config.yaml
n_layer: 14
d_model: 256
n_head: 4
n_kv_head: 2
head_dim: 64
d_mlp: 704
vocab_size: 4096
activation: "swiglu"
norm: "rmsnorm"
norm_place: "pre"
norm_eps: 1e-05
positions: "rope"
rope_base: 10000.0
rope_fraction: 1.0
qk_norm: true
attn_scale: 0.125
bias: "all"
tie_embeddings: false
parallel_block: false
init: "normal"
init_std_qkv: 0.0238
init_std_o: 0.0045
init_std_up: 0.0238
init_std_down: 0.00271
optimizer: "muon_variant"
lr: 0.00319
beta1: 0.93
weight_decay: 0.097
lr_head: 0.00605
warmup_steps: 0
schedule: "wsd"
decay_fraction: 0.634
decay_shape: "linear"
final_lr_fraction: 0.1
batch_tokens: [32768, 65536, 131072]
seq_len: 512
doc_mask: true
train_tokens: 355400000
steps: 5286
dataset: "wikipedia_en"
MLP neurons of a small language model. Each row is named by its layer, matrix (gate and up: input weights; down: output weights) and neuron, and shows model dimensions 32-159. Each number is 500 + 25 x the weight over its row's rms, rounded and kept within 0 to 999. Numbers have three digits each. A neuron's up and down rows have the sign that makes its largest values positive.
After each neuron's rows, "fires on" lists the tokens most often at its 100 highest values on Wikipedia text that the model never trained on. A number after a token or word is its count.

L8.gate81:499494501538481507530505499481521560489493501505495483525534481511472534468498522537470546491498492499496485524491532470500546471509521480497502504503553529522513484505520530477482453516519502563525513486478551511468471470507492526513532494488549496523511508470525552531497474494499436469497498463500493556492481508530494517489509546519509508549476528535530477457454553540483481511520
L8.up81:481485526498498509536501479505538447519512460503529489480528517535519536466470515515504524503541519512492498518444501500494542525516466483502487504464461501508462429538505465485480477477499515505497478487448530470511505471465500510521497490489468543476493521489509522482514503519480490523505480473492465532542500486519507447510548496512526503522492504514513488499510489516498510491484
L8.down81:514521497494530506476517469508510495499489520454495490463520526541536527472518530526475505460506495495479492450490568517515495485524513468500479523522521490467489485508505512505516486488473495516512483510466480479527516522511536458484465461539488518487521479517492478499494502518459517487497467514492490475491468487489475497443519425441491492488492537478493483491547503512487491497515
fires on: " to" 53, "\n" 14, " can" 5

L7.gate341:477481512492474511483493485519522498513411544506513507515551437508526456485485558525489531487518527533506522534508525513460515507510471513500497519514494461452508506449496511516509511530490506504473475450490498519472445478505443487534505475504490510527486503529508498513495502536455489524466465499470518502549483519504510491517484543526486474465506490480501506486529465526477482480501
L7.up341:468483498468440505508506515469474515508452503559532514499552474538482465492500507520517497490550487512535545520463545552479531485509502536479514518494494478491481499485527511499514484515531475512542500509511441470465453468531450470491509499533523512550507513521478512494552463509477487497454482518520467526502504459518508489498509519506529515510515450457479485492521539534467513481489
L7.down341:486478500448455515485524469516471481566521516523478558507517478503495529471488510506530479506485532503460503466488534475494444518499517505512490488499530522451432495472516464488555550495476432501449490481561470491536526486519468493512497517522515474468498466525521492507529513491491490499466475511464515531564494528524538534500536476512513470475481516494517462516535523474470460484506
fires on: "s" 29, "ers" 10, "ops" 7, "ies" 7, "es" 5, "ines" 5

L2.gate184:478508517506514523491493501475494497539538473517497474521513515484501495510518486472506497458508484453505527529513498539536468537486511539555493524507478524511519531495504533482488541510485497474499525545486529482544502524533509520461516517490506486487467485536524445472525509507483492482499503480481527492527510534456477517454465524539484500494485521528488519469482520511510498467540
L2.up184:511506502454535522513481469513483493478471475504558491527497500493472497484510470443516498513511501523532486419520487529508502497495517546474523494533508553512480533475540493500460485517456546525484514524512515506520528510478503547536486502509489517559517544517477483517563524513479475490529509519477486484519518518526514523531482547507505503462483476509491463489537513498542550525456
L2.down184:498484497465500488515470475497496472497502502517497451489485494487512458492509476481492492480520533520511540431506457568456525499526531558518509510488502563506482476531538493496488507464492474551508518521524535502501519518476495552534497454539506473553491516522509475492503494515455475536507531523501466467499480509489488516549477515530534496465518483517492494517544516500501518467484
fires on: " in" 20, " at" 8, "io" 8, " J." 7, " Mike" 7

L6.gate195:503523523499504520511502516493512499508526466465507534466486479505465453498493522485503535504540489502436529499493490554515485496487516492493478494481467542548505452502486537489503481513508506515505481523511503512546490512468493493499491533486452529477529493490455506517539469471507504478535513545514531481501482530461535508470527521492470494513508515448538476506489501551497497510532
L6.up195:483495504509486542523517505510486505496505480461495522457474512448470441463523540480486560483509494541441490468493496527504490504521500466538482485494491518528502494509483521481475509488516504526507530459504508551475490500498481495533502477452528517446480512495455513555533506489478496509507505478510527525512481509464493504478508554500507481528513545469529503531493499517538500502519
L6.down195:539501471486516469540490548506497501492508441502556530504483498502462499480492523502520514488472498471519447525492517503506460507520490484532529486473447546522488480488490476460533501490521511474496450533525488500486503539465500516518466509461454524502524542488474496513492473490469564494514481458520505488497497517530515498495520522470468507486464510505482498523512479494482492483502
fires on: " |" 36, " for" 10, "-0" 7, ";" 6, "-1" 5

L8.gate349:520494509474516486514491508498497490487448491483512470501523512548510478507477547501492536525476474465488457501518527493493511483509481503491554483549469511481483542472503501486486504519525485515533457462514465507500461469495476458556486489546500490539445498522482498498495518500479495493543466534453462445534468506506503494514514501559494493509527518506475512479553493533510436476528
L8.up349:526483526465498542446492499469491530489473492511544553518529449473512440519536542450493529497523485503504474517485514522479504482464519485476518512506499487501502530493505499569504479520465491478537546510479460483473465457469521484498531509472497499506521500509531502511469491514445467479502488499482499501521501478530480501494476523540505483487511500524541533506514514464503544498505
L8.down349:537518481468433519479470484476476486536469543506517465509546451491495493503504528504513516478508531480518514475494529543512463519488514512507524521459481513457482522461536502480550530500497445506489481455534512496515504450503500485489493522526507518463541479502516528501500492478482473553532476510478512550563504521477518515475540501495452474451491491494554523525502508492488439502492
fires on: "es" 29, "s" 12, "ans" 11, "ins" 5, "hes" 4, "ers" 4

L9.gate52:469509464522518511504511519502498485546473557514474489436526561492501528471513521468481506503487475474524486538525479514532515472458513499499520529476504518501520505534503514484483505526466472530477492461484507494518498498491460482532549517495484480495517497484497487486505556516524485532490556517510459487449568500521485495467513481506519491545477488491507474486496488512497512428479
L9.up52:552474500493502478533549497456444499496486565522509502495479471494507482491475495465503499492487473466529476522488518520522484535533485508455494502470466482547537530508502522446528515516461490483482493515490549509462506533510456475504562505497480437543566525453489522537477491524471480481453522492499477477498525474519471529468539494512508515484488490477488481498522501507496494502488
L9.down52:482500505555521485486515516506496478538525535485537525476477487480501501504501514461506489497485485491467504513505515493503463491516467512504525516496491543494469496488500482483530515511492491524523481495466500494499535500520454509559588490475460512485486496482498490508502513514539495535490527496501474485463480485525499517471515474475547564469499535460485507433452519513531498459447
fires on: "T" 25, "t" 21, " |" 19, " \"T" 14

L7.gate115:498499527525504497517556506477502517474487486534523509460534497517487471525518496512523521502493523540520479481508505546514490518487511493466522522476434492481500510504483480494504490541468542475482479485505490446497503494494495489497443499504481520557519517503527492493517505469509485525499517492545500514520509519521476490533499504497505504501473478477485504505508482544485528462472
L7.up115:458468492487507536516471485462489480501493477465464490498475465496501470444537512509477491485520522508461473473466499495500541573482502510462477556466493473499481469516531523476469530494511543458475507479502450510516524517492512489501489466520537512504533513519540463506467491474510501515498536495504521509502492513506518523493520490558510484469453529508496513456471498543496516475523
L7.down115:455485494507522507520532482499501497499494480517495464498531520486503496458497491548513490513515556516481507503486452496503482543494487559485495536470501503512460477502505514487480488517524496477477461486529441469491462490472497520483480528481534471513480552548506464526536501513508514522483516499524494560522502508505509493539511493547493503443458523494460526535465460492468552523509
fires on: " pl" 30, "il" 14, "l" 11, "ul" 10, "pl" 9, "el" 9

L7.gate456:537505455497493486520524525508496476491532470483543482492466484530528495530497480501486482498481488476494492488486514510463454515550524513491490519528492543544482435505450440473503481483494485473506515499518548479508506493473489515496493537491489498479544543519487562494498503469510512483527490476495477534496480516465514548489518474476474487498513509496489498523436491483565476480488
L7.up456:496517455461497494457478481471491485542529441514526541500463500520500490466518452487502466499498483476487529507504507500457486508510481517480558525550431565542506514487474506482495533495456493537476507537507530530483485489470521486520455522494476483501548499507491551509506522515500506512495497516481492487461464543515525486547478524482504513530508506491499512496510495458494538521473
L7.down456:536536507508514504542499502490494485473480488500508557494521522513523478498496469466472474513494468555550530503517472502506524476506535516526482516499455539482490537485512527533513499502525552516526492508502479502517480501503486454444441505526511509489525496504457479519509450529544538485492465483482499505470554502492488463453512481533489467489485505462523496493519518490539473521512
fires on: " |" 25, ")," 16, " by" 5, "," 5, "U" 5

L2.gate379:525476471537480476501532458507495488530448468525516481514488542543507463502546526493521539486504507473534490474487512504503511465494461502539527483486516483533547476481485493492509515482495530535542473509511499501503507522510531546489473517474498474515522507509516491476501457469507501520520498461544465491486547465505501506500526467495518463462485513486492471499531503535513498501504
L2.up379:507504530515469494506481495482522501505508535450466504480509514491523499518537518472511523481518502529448506448490470485498525500531486503530508521499520465514483504519496508521510487488460506460482502465504537507495531519495483508522504508449524496541515509493471573503505457476527518476497483529509460493522487498505493458504463525492492508506452509450517451494522485468481478497479
L2.down379:493449515457481488480511500472484519491488526510497539480476523480488459531499531478481460517531467495497466498480482519483500495504464536514544510484494514462497487486486470469548493505491515503501522497484523506508516501436523463491493535507480519522558526485496447575473490526532551523519459528511533524519520513491488520511477505469477457484490490469456497502487500479515497506532
fires on: "al" 37, "l" 10, " program" 9, "ly" 7, " journal" 7, "ir" 7

L11.gate143:483557491468491469489525531518491506485492492513538509466523503464514498491484491478515538501491510486507455511515511508530483511449476465559513474551458496539499516501487511544417485512520503483511477497490509538464499503542514475447483600490504453491528464476533515509505501506517503489478518484513512480495485490488522512546523522462497510508504498501541460495518518510508542539490
L11.up143:491545510510511488515542483505504524477522489524447472485487498528496522484508486505501455485460521513507512469540547516531471523478523525515498504499484527520517503570479514511446535481522479485519530485507515520492472554491557515524477488452498466491493516503512499496471525469484490498499524435480543515503486461485467512482509478457491445507499498520505496456490491517525563480535
L11.down143:522470563479480549485498519505550486495515486485479495496541443517494476550510499512518465505484570525494521441470468481492501504493506489493480483482466533575479500498490486513500497541517515468532518508500445509492497493498468508484486523486523479517505525499530516502481519506479498451470532455522510505499456495502484524511504561480531486487486479490499493512502516476502487511536
fires on: " \"B" 18, "==B" 10, "B" 8, " (B" 8, " ab" 8

L8.gate475:482510472524522453493453509556457504476505490484507501466508490511503525517511453532531465491452511523504477460513459502484502470538529542469505498496474508549474496485507482528518473504538524482478512506478486479473465481499494472497486516469485452492505486501490444484489507473516480465516470477544503456469454490499455497509512501495502549501458498518482550501477482527527548509449
L8.up475:494517498504492440522491463468550502479560526457527498486508493468482477493513474479526492503494520499451462491500498526530492498511528510481498497520472475506474497498488482513501486460505515476493523462489523470518487491494497531544510493498478472522497467462555488540458527492504522487471468460481497447489481503487484504526526488481456518443489472468472482494482468513518502494509
L8.down475:504494474534521527487448489537505504475486500471516471492555464494458507493448458539501468512494491515478487478509525501499476484528517501458481458511492485528495500494519479530507552522547495479496514564457454476509502489510518499504478528468499478474493501506485465517437502498493460478504494483523497511493516506500485492534504574507490556482521539529493482500509495512547497470502
fires on: "B" 42, " \"B" 20, "b" 11, " b" 8, "-b" 7, " (b" 5

L8.gate244:496496506442464514491493515496502498471491497505526516571485518439467512516486501506491492508503490501517483491551492491517454485563446503490511474506513500473493524513530499504500506495478539521479515509500482510487479542539499501548521482517513503500539539531502490518482550464454507473500504501509526482444490509528502466502508541522475500499490548499521503539479495562500480503497
L8.up244:509471457548510526485523509513462512516510460500510452501499467470477529462443489494447496519508500497458499495486496524495498534508512465526455475450500467531437495475505481515508489495554527484490512516538533560498524531482491519508485503529485524474496484474489520511454472540523526503535486489514506531528517511450531513505485493496493478532496511425510450504500477495515515513528
L8.down244:528529464499477520475510479497483527514555472497527560466500506472447492464530502498510520497533495467534526506519507512528479495487520507544469472465470567550478533506507506494523503498539504516511482478517503506496497506466520536486503510480496559549506513492490525490505522449509503499520509468486521493501487527541521530564489523480542516510502549476497490473473478511490500445506
fires on: " |" 91, ":" 4

L6.gate320:494513518529529526515491479506529490507490533540497499509518505543461509478474485507481502510470506482528444505517479478529504469465534546487491489518505540497502462488452504485488504487511480492498509498516466511524506476504483444489515489505501526529470485516529531508546458524515504573467460503486527543516528476473487471524485513504546502506455508491490481454465555461472524486524
L6.up320:533504516490496535481511487540484507469472457524505479491558553486469557492518504506496504531488491532492493538540493518469491487458510495469448484483522521508500536484484507494527469483497481496494517474464470476525507523489469516482506504512499484512505491506456477455482470497537534500481474537497444528520513524461519478488483507511479521498510499490496494519525506473484452538498
L6.down320:503531474540482509491506528491546516518484496452439493458503524525470506489503515508524504494528505521522446485496464492526491477503500492498504482500537537482526513488551523485510525491455509498515523467515468503505521465519488501521535493490507484508486481503479529487507542496458485499524461472495478496539501520522447524542486509511512473494511465526471500494522486491514518530453
fires on: " cont" 42, "ist" 14, " dist" 9, "t" 8, " Cont" 7, "c" 4

L11.gate301:522498480474501529538497518534454510495515532528532517455536501505534494508481541514493528479514546477502486504556511516492492523506482514518458489524471521497516487504506487551453498492525532522510520471551497477472440482491498463446493504481518530476472514429501483491511530544493513487530502527483543512463485541513534475488458494486483495496497551524463513466504522556558511481555
L11.up301:508503460537532474513445468465500475534480505476555501511532503508522490529480522490553484494489483546498461485512507479545492467477525501520500522460458503481484520508521496553481508503519495514501448542521484471461526490553521505466460552498499507507503483508513522509492498516500480503513529501485482512477509499500498490466496446485508503495482500490493489520489518496532498471571
L11.down301:518539510480491534499478498485543502507565510485535472474514486515497453505473518440496526513525515489515474518469503506511490522484483514539518494521519518499494501536513528517497485517489479507477446519502469488454478510529509491531517517484495510474488528453519528489453484503482474568513463488534501513506495522523517514497461541507461521462512462528462515515503545538490509518546
fires on: " de" 28, "re" 9, " se" 6, " Le" 6, " bre" 5, " sl" 5

L8.gate375:464493556567514480500494509476469465520558559522512479532526517501478530540465498494464517512496523474503506501495493482502451541463544507493500496454505500544495498494528495460493474527521492479504473474467489493491532535477504479484480491488560488526443443514515470561482486531498532510459495525469538487497492476499500522515469475493533517496500495502511495459504483461487540468498
L8.up375:445511531488496477519444500527472469552498545470496508459476552463436502512549489480521495520478491491435515483450553467550502461547501531537528494499496448528501499489497516472523471529493494457478503522518523480501514525516499506487491519504479460519501489463469530455536494489490483537487488521479490554494511482484528511512501512494509478473537503509485501506486493512492513513504
L8.down375:507533499501512487495496488506520524515454523498546506505512471473520507477504486535511476522511492529479510483527524529502466475511437472509494548505487555500455512497441518457477501476531521513484473541522525536479512489491539508510576531464500538462563514466497496513509515482508462487482534486524493510515506515463490456494509543531512515559535500496466484508496483513535482522489
fires on: " to" 11, "ic" 11, " and" 8, "ical" 8, "ing" 8, "ed" 6

L2.gate288:502517466482507495548487500520494487525501516492540521501513524482535507450534482526470550523474501512476522531500523519485496479447526524510523490469483457498515505459480474458514530548492467525506457556529505438521488482499487517485537512473491475514487492494523496496492507523523523481469508469539488499483474454488527509507523494521524490492481503507530467516530519511491538525544
L2.up288:501519481528502532520483467499474489512468513483557507516487472499485476452517498472486538475488506522495521493488504479504484501496488522470496509490509428502540481475493533507546530487517481514516484504550523465528477497530488502497500551500480498514485464488495480500488486530531477451439479491487507494482483477504544499545494512541519531450458485496528491485469499525514547513517
L2.down288:543502473559489451467448464510509465538531507480525520521512491510501535518543498497498521512471493497492522541526506488462515474483495510518491486474498456465510502495464486503516535471538485480558476517499503536536518507481540495487501506496467500474481482496495503546463489491464482442515475465440523460472454523521526486522508496501486502473464501525497488507538493500456483541469
fires on: ";" 68, "\n" 22

L4.gate283:499489488467508523478497534516533509492493498464495467479522500501512489516527532492500514484478504547508478485489499529505450460504478519504493503460502479501520517485528489521539534507462527452515446450553518507455505492537448493524535506503512538479475493511494501514453500516515511464494520532510459504519543492514488483539507514453562469527502496476537470508451511555485491451470
L4.up283:503467533463459475483508498463477516512491480474491539480532488520522468511545483503493524532482500472503481463489503526493518489511446513489522490510465497502491529477481503498497521475526518473564466463560524506465479538526490489504554502489511512499548478539511498525511506511518494537522513487523445475493491477493498495521549485469529506523506460490477521498439457503489474493454
L4.down283:508535501506515484480541512430472487539522520458522471512524520451532483522497456513500485557472519545523488545472453484498506477465507513531509491468521532511461514503506511510479477522526448507506501436507504512504479550510511465528523515516507542481494496536514488489480501514483487486551477469486496496481500468479499476476520490475477534487520489511501497470464466513474487515513
fires on: "ro" 20, "red" 12, "at" 10, "e" 9, "ell" 8, "o" 7

L2.gate540:534498510498550530509505540490490527493470519477466483500486529458513483492446536519489512548501541483491509548500513509517506530503544499510537528469513519537441525508446480497502521487527470470494501479493517548458485511454500512454501488506512420497453485550516526521532545481450524464482507485473516485459498474490487498483491489510500538483501509497470451514529508493478520485438
L2.up540:526500489482503517473497536498499520528484482440471510510484555470501494474496528498492470450506510459517530532505485486506491487531509523515519525500493496519478497509476482519473534506489472475501512470512476544460487468465505529424520502486529505498527508509503500549492513449530493482506465501501534497498504499508539502447500521494508505443521497482495452521516504499468502501474
L2.down540:497495522501494525477553492517491518493526459497485508539438543492506517447491546474497495461488469476552482505498488509524530506530541498537491501510512494504511521522516487493534544480494459482470475524505475455481534448489521506448522487521583483526477507507503445536510517502528514513545469489485522502502508507512545500488472504497523509475507457481513509500496521518459536498467
fires on: "on" 17, " gu" 11, " Cap" 11, "uch" 6, "ecess" 5, "ount" 5

L4.gate700:516441515487465497505471514500521489491525566464499470513542503457515496534504507509505470503495526439507507503477509466540504478505492524514507533517494505468515498518493493523510492519464509493482528466497488518476508518519502508464501492460520513499528477539493459453501516506448531497520459498527509509518508531474543531453537499453495452471496500483412492529522486507516514490470
L4.up700:499514514465462538523506537498508557498556524487460499503481495524525549513507487460494496501506513519494507474478471467528485504505484536521522500526523511511523485444550520483539494463497523479524491512498520468456525488511505506529559522499517501521509521534508513507486515471496510491499477483480491465520488539476526472524464502458480491455507477493509498524524499524478545463520
L4.down700:522456494479517515530547535470483463524535556534513511493508485529478503521489556490496480494499489516512480496501496499477542505499483533495546521529480527520488482497491516499520478492500544461500538496519526546499488504481492521513518431472536497469529531475486491465485513466503517504467482521508471523508474512527514506510514521498496498498508492470535509534483531503545539554521
fires on: "ese" 15, "ly" 13, "al" 12, "igh" 6, "ish" 5

L8.gate526:476481544488473516505472492523508523465462516469510480445490496492534540530527503458467501496477497508473479474520510545488529473494523465483496516476517531547476502496509470541475514496475435550477506454519538519507529466512513530499498470490485508471491472490491512512490469504482506488464516502472466476563531515460504512477507518517465502531473501531471498499512498567520525494505
L8.up526:477482491505489498503473498532503449504501496464514549505509524521504495454518447487467479542497532462450475515479519500455505480460495471490506510477523505489475507512517455506502503552493514506506503511525494493474487489492474493529514458454466511493448486483479483493484499510527516519506457500550511526563508486458436486517515515538507508489476485512549533538529527524510489552510
L8.down526:483492507513514462460504527490518458482471509484492547509506503481522524434513462541486472494492511506501484463503539519547523512533474493498512478508483490513541477519510526482489518546477524482499452500513528508512505496496523491464505487479521485496469535506474488524458526523530531492505452460520499513517498483494475508471520510480472522526496521525516543473518446546524471503530
fires on: "\n" 23, "at" 20, " /" 5, "ad" 5, "ud" 4, "ig" 4

L2.gate266:509520460522489522478479535494540500501528497488548502533491496481527506498521489495503536517473487504490523510503476498503490511476459517525462439503514467559562461517479495471498545498521500482507505501548492495475428443526506528508471509483446496503466507501509494519483465507536486515490514505498508504490503506447515504498503512536510520496497525529520487529515506504472488498527
L2.up266:483514481510473532475482521523495520527524512479547470492494541493478496454500519510495499490454529495507506507517486510470469514497525542524528448490472479503508466501492500509519539502484466465544516519528516487486477493512495517481508527494486493508495515509459526494480465565490456467469488497473506514464477502486545514514503507545520482477451498470509519474533516520466493503502
L2.down266:499521484563503516520523464545496505548543550476498542500528507501524507460504507488538507456470511489506515526507509468444475506495481528511481469497511485548513494487514485492499544472527506494556478499508481509489472488499516504519495532488442481517467514514472500499454480526511509512547484503458474532490463510471534511538487511511492480487507524510512502487506528510451501488461
fires on: ";" 85, ");" 13

L4.gate129:547506550555514462524544459473479500505487515496515498533472511503504513521498524515509472529540496513516451485509490541492543495519518485501533531480474486531486471535488478517502528478515499474480462485498546505501491516450479488530505470510446505507546493498495459502512517523472471479488501459484480509480509479502461499495498496465501474494476503454502509526530491470510492471489
L4.up129:522520442457505475504502515483516481515463497534496552530483517460523479519505490477500491519485487515467492480425498487498537497483499519501490496538483524506492473496494484528454544485502503466494521540510457455495468499511491468481496521563507478498521495469532512499475515468493492470493520562475489495482492519500490483488513510473554526535496478478501536483497509468491493511548
L4.down129:482518500568503477504499460494512515483486481513494487481482521497545509516522502484506498493520452474487491535448506521511517488451507525482465527529462474526457466528503485507527494535482465494522516518525481496465522484497500477531513506510473494459532520542512526497528526474475505538472509500536540502494505546531494477468453507532543542474475488495476561492523498469495542503514
fires on: "il" 11, "ost" 9, "uc" 9, "a" 8, "rop" 7, "l" 7

L2.gate115:535486468495507512512507526499530488537457486466519498522489499468474512484458509474539520483481486482518482485502513467472475484486503487529452506483490518503490479487539471521525545513518455517500502525503461540529485453520490491495509509522522537549527553520535483515488456489519501527505507533525508503452513504497484512481506499468505479472520506498470443520499457502478493486505
L2.up115:541484478505478506545547512485512493492473465496502462496503512503484530490449518520547530458497479494520512505496533499512507510527517495491455481522522525492523496486494483503517540492502524498487458507513483495477459474493444489513500489539499506512545484466474515524510481505490517529492495501502472473465481520435518530456533506535479518480489432472521578516501505457491445513523
L2.down115:488480504497509525499474523489516505550521513498544482504524512487463524477517466483517493595517470491498503481495499514470520499507482502508522514504513518552463507486481466540451508518548455505491551521464501529529498509516519486490515491504540508537530540499500507503527471483495502490507499538520538496500490522539450477520460519513501501485512484526488453456508498522453520479528
fires on: "ide" 26, " cons" 23, " pre" 20, "in" 6, "ides" 5, "ince" 4

L9.gate167:510503529473533456429513534449494513462494477500529464491474485483524516492470499491518464488482513490522523508475484512516519486475532476511500486508505505468503474474474491479500542452503472531494516509502488495529473467508501498532474489512507509509537500518490473494457501459503501518506532533460455496525495499511518535486535519519512470502498495533487494488472478508508536506526
L9.up167:525464480476492517438521524474530486466433527453497514505502443495544535476467498466488484503506514539500512459496523484487496497536510494495498509465473522501502506469474528485498531502487481515514518485541517539537490523524479498489528504499471492487535522516512491493516491478526466522466515509543456465506510537486540505463496514481533508523487525504495535497527500485517463497482
L9.down167:493529489502492489496437499460514496475488515511542515517506490547512500430512507488481500507485427511518501488499490499488538526500470484501518542465487500522515484503491583490473478515537495529535520495500530491494486469480520490480514519459496486484466526546484551511501501510500467516567523491490518498526525509506502479472501483515540533523484531486453501451498507443454517509484
fires on: " " 61, "om" 11, " of" 4, "ace" 4

L11.gate312:509514475493486521493489517499501490495525549518524482503482517520478517578485484486526511509528467522500492480483472451527506520511481464469494462464498523479509523512464503501501495475517519460499508527545489507499519483497481491505496470483497490463452543530447525531471488525488481519489509506497520443505500538524471463518542488520491472475497540491497503510481507529494519547502
L11.up312:520540503482554473500507492517519487460538513479511493506482541503479538497484527501506465496508436522463498526498472514480513544523489448491500493488515500461544480499518465509479500500551525480538515499503503476496454526498491466483490475473519485503500530479530496514521471489526521520527540537487491522482519491506496518527503550514447479513495462487491564474498504533502492510456
L11.down312:492475480485474481485517458515508557499494495550490530524481543509452512508505488524531491502480516522519482499531535463480548530485501541483495476529473509439504521520502472501506523526456522530501484495494526506506495589490501518520470453534498504518523464464537448504518478505524506489469534512494519458496493512525538551531512487492500513495488517495482506488469521486540472513490
fires on: "g" 20, " in" 18, "ur" 9, " sur" 6, "," 4, "t" 4

L7.gate245:470448517476483468524461538517516499508533502498517503491514526440452501509503503515489464456476502481528501465464476500506517485487532506442549587465516499456528508495436525508494474487492475451484493516469467530502537494475507496504492554513497494478510495500477482495556485485508498486501486558501494525477490489462517556494500518535552501493522503496500511514536531544482529528503
L7.up245:498526450512508501507501508491531501476452528507483508529454472423513523515469530535490483508512496513490453483487502499534485528531509531472492513532505476473495490500512476485503500478472460481454556493467472476486495516483479555526548521525479537498515482487471490492487463447455509512459509501524501500500507492542487495484476506546459527488483482517456487541555505492519482554507
L7.down245:460497493463503520498472498537517489521519464503510515496484501500470460510539471466497514502496518496493495498473496481521492441524523505495475548522477489517537501480480525542494466482453466445522505497499488478489482522521487532532530498529533495485520505509546506535493535487519498458495519527495496520485483485550453537502508506563522448525468496485513524492473461515509495533487
fires on: " is" 20, "and" 11, " has" 9, "er" 8, "ar" 6

L6.gate471:476519531449492492529463507529499469508518506512524521525475457517511522506451476489487494495504482536499517493521494521537531496513513528476523517530506552475524486507517458501474476512498478511515506508508490469490518511493445499519516497494459524556493494493518523506522467509508488491544443485540497521490536503503499522528489482510548491520519547485541518504487499484494491491484
L6.up471:528527475432509498528473516522507485534520481501501508527484536540532523503535481551490475531467496498481521511526511478518503458499494534451479521507549537450557474476517509455543533487503561496487482454492470502497510440522500483500490463518516533531527497524470503445499472508466514484497491529532477519473487471457523490475474496506504526496477480453490523503509502461493499483524
L6.down471:476522509497505534543518506499479487513479468477438471513497462502502488486479465528496530520462478488468493511515499527479511494483456520484474513513500512479482542475582504488542516494480460484533453504492507457502567487506474493515515500511477491465470497511498478459523494481479513527501490537479487468521514485477488460520481506486510479504453487476526530496549500519535522554500
fires on: "s" 17, "ist" 10, "t" 9, "i" 8, " dep" 7, " con" 6

L7.gate466:507504509457538513496490492572473474554494531515524501505505483477461483487428517554496492469504540486515480507502514519506516498483490491503503490497468526535488477499486460497490512516470454466500490482522470524517524532480468524485497506483440530478538518497470492506543549476497553472472524518506509518503496480519536472513495517504504519524541506497516519503501507508529515474520
L7.up466:516486499476531506452485468480497486491534518501499537518505528475478490535505552492499551541506525495482504506493544499474468532526472523486506491470471517476465501481481446517476500478461491466525485465495539479471538524498506529550492501468426513497506493488526473523541526520539576495490507494524469488462500430505490510484504503516489517509508516527496501518457476481523487473483
L7.down466:516498488455511481480497507521527502574504538514442476481526507497502493497498490490503527517521507486528463505488462482540523460517476506505483508511481514466522486467474526480442490488495531508507488457505475484468496530513524478498459497441488506480506490528547493473536535552494506520496511496497552509501501499524517476529483497520486506477523512534473506496471528549541504490511
fires on: " De" 63, " Le" 17, "e" 11

L9.gate397:520534503489492496483454482546504470542540550510505494500473546512493498517504521458499546480516491467495516513474500474514549542528486497489493476502457492515491466496489505463485529509540508520498483523520478499522513486482501513517537519514479512492492471516514514504492477493553545540498500526478474472508505477501501494489529530524505487509503506506504504505519465537554490524504
L9.up397:499526491483543508447523510499536476494488546491470493506498509527529507514513526469532487466519481518528525495497484471447557517504462500456514514502480532508516524483522455555461526520476513529470509488515515522515566499452465498502500519504488509509506515518472463505532508460522478510555478502522519528497463527501523486446484532491524512539487488515505519484470473459480482523511
L9.down397:539526488476503496514513494509550483477465517522541523507468549503470489542519457458522543504479512495493516477503477492432533514471474515476493511500479487493541540517491490540465501489524481518514479514530499492516499471474556529515428527547465456498516500538530474504469472536489539520524498510511490503491484509473478505505467544515534500481443519492410480526498499524480510461481
fires on: " of" 21, " in" 15, " on" 15

L7.gate285:491522484536493520494523519474515507474483474508537494492488458459495486512492499513508474503499516472507500492528469527497472462557512473489536519569471542529456468456452500496520525491504461481462497507504528530449502535465503470460506490524513492490498534489495499485510486508529552482494479509460489462451484475468490507521513502499511513503485511462477490449459525481527507518519
L7.up285:540507494516466558506500488487515481499493474490528525517456511480478466466512481533527461528480550460445506483525510503480492495530512485500484507546527492497460487509483508504510494513512509516452489513550509480495523487476477490514483481472501527516520485495491496449491517498523528496506498515479514467449457485478498490500498484502515467480475492486502496488485475520497490505484
L7.down285:518538452490486513458466521504498504485537481507441635475469485493487498513502499498486524492471521524504478486489514487508512474530522479486496523518454510505484530522534509489488461493542499507521497532509503507492498501462503528505508504488521477549511459518460501488493497505499532483521502504474503465549482475512496445495467504532510487498508517496514504481506486538512477532509
fires on: "," 26, " a" 17, ")," 14, " in" 9, " =" 7, "a," 4

L9.gate227:485483480494466464487474574536512492489462478468532493541501507431526524517476528480499518483480504546474499497502480503480482470535494507479473486539488458506511523548535495427526514493557499487548529502486506463517503520514474457510468504487482480514502472533463482526489498522456508490530504537531499461495457477536480499469503512500458544499529512499512473541546457489519509501531
L9.up227:504505498529494498469525487526533524500518498440549521543469523504495527487513493495482514520495511533496484545519505476488512516567459446499499494524523504476485528459521508502531479473529491481498524532507533549516492532486517454525511476504497474455494484517489559497480460463512528472520465472508513475502503552524500515486529537488559495470458510536500479476517476500507494524544
L9.down227:521554462408496485483498477479499476500513486506510541483503536530487500463502482532477480529534507469518497510524491459533501481520453455508457493499503476524502485535526514477465476491446521527503519483535501517510487483494551507482520519478518475494508519510508510496476500483497485507469540498531525489527498509521482538499522473503500476508504525537494526491470506535484519487533
fires on: " in" 23, " of" 22, " |" 19

L11.gate251:480491475498461521493512538481479446504471523555533500478557492519489497493462527548540536505488523543443468477481502514492503446493529482535522537502527484480485489442452496538489510487518516478524499484524493526467483497506453514496542520480517524534498528511508524508530479476520472498501466534519540482557468498521534480522528462499533520493482490538496511485536533491520486509515
L11.up251:503432518506472505514530492485512519521502545483575504483480445520480511535469474457478486493531496504522545508515518495498484481519475533540484491511501487491530516421497503506503512514568534488541468479480507498483479491494445492504508487508514477523538496532488472484508497500457479511464508503489491484522491506460513500502482517546492487491489507532526520467520490519494511504489
L11.down251:504501526457509457485452527488473505541488509525529505498550449533504471465506505552530486511470508478504508520493476469481503506525503500477490507484524478481505463537513507482494487491486507550461474491543440503503491496501487468506507494477468514534508473512570506491564503494514521518518502515443512470574448510482503482519531524513491499499508521483488488491535458542475491481503
fires on: "s" 30, "s," 6, "ers" 5, " players" 5, " they" 4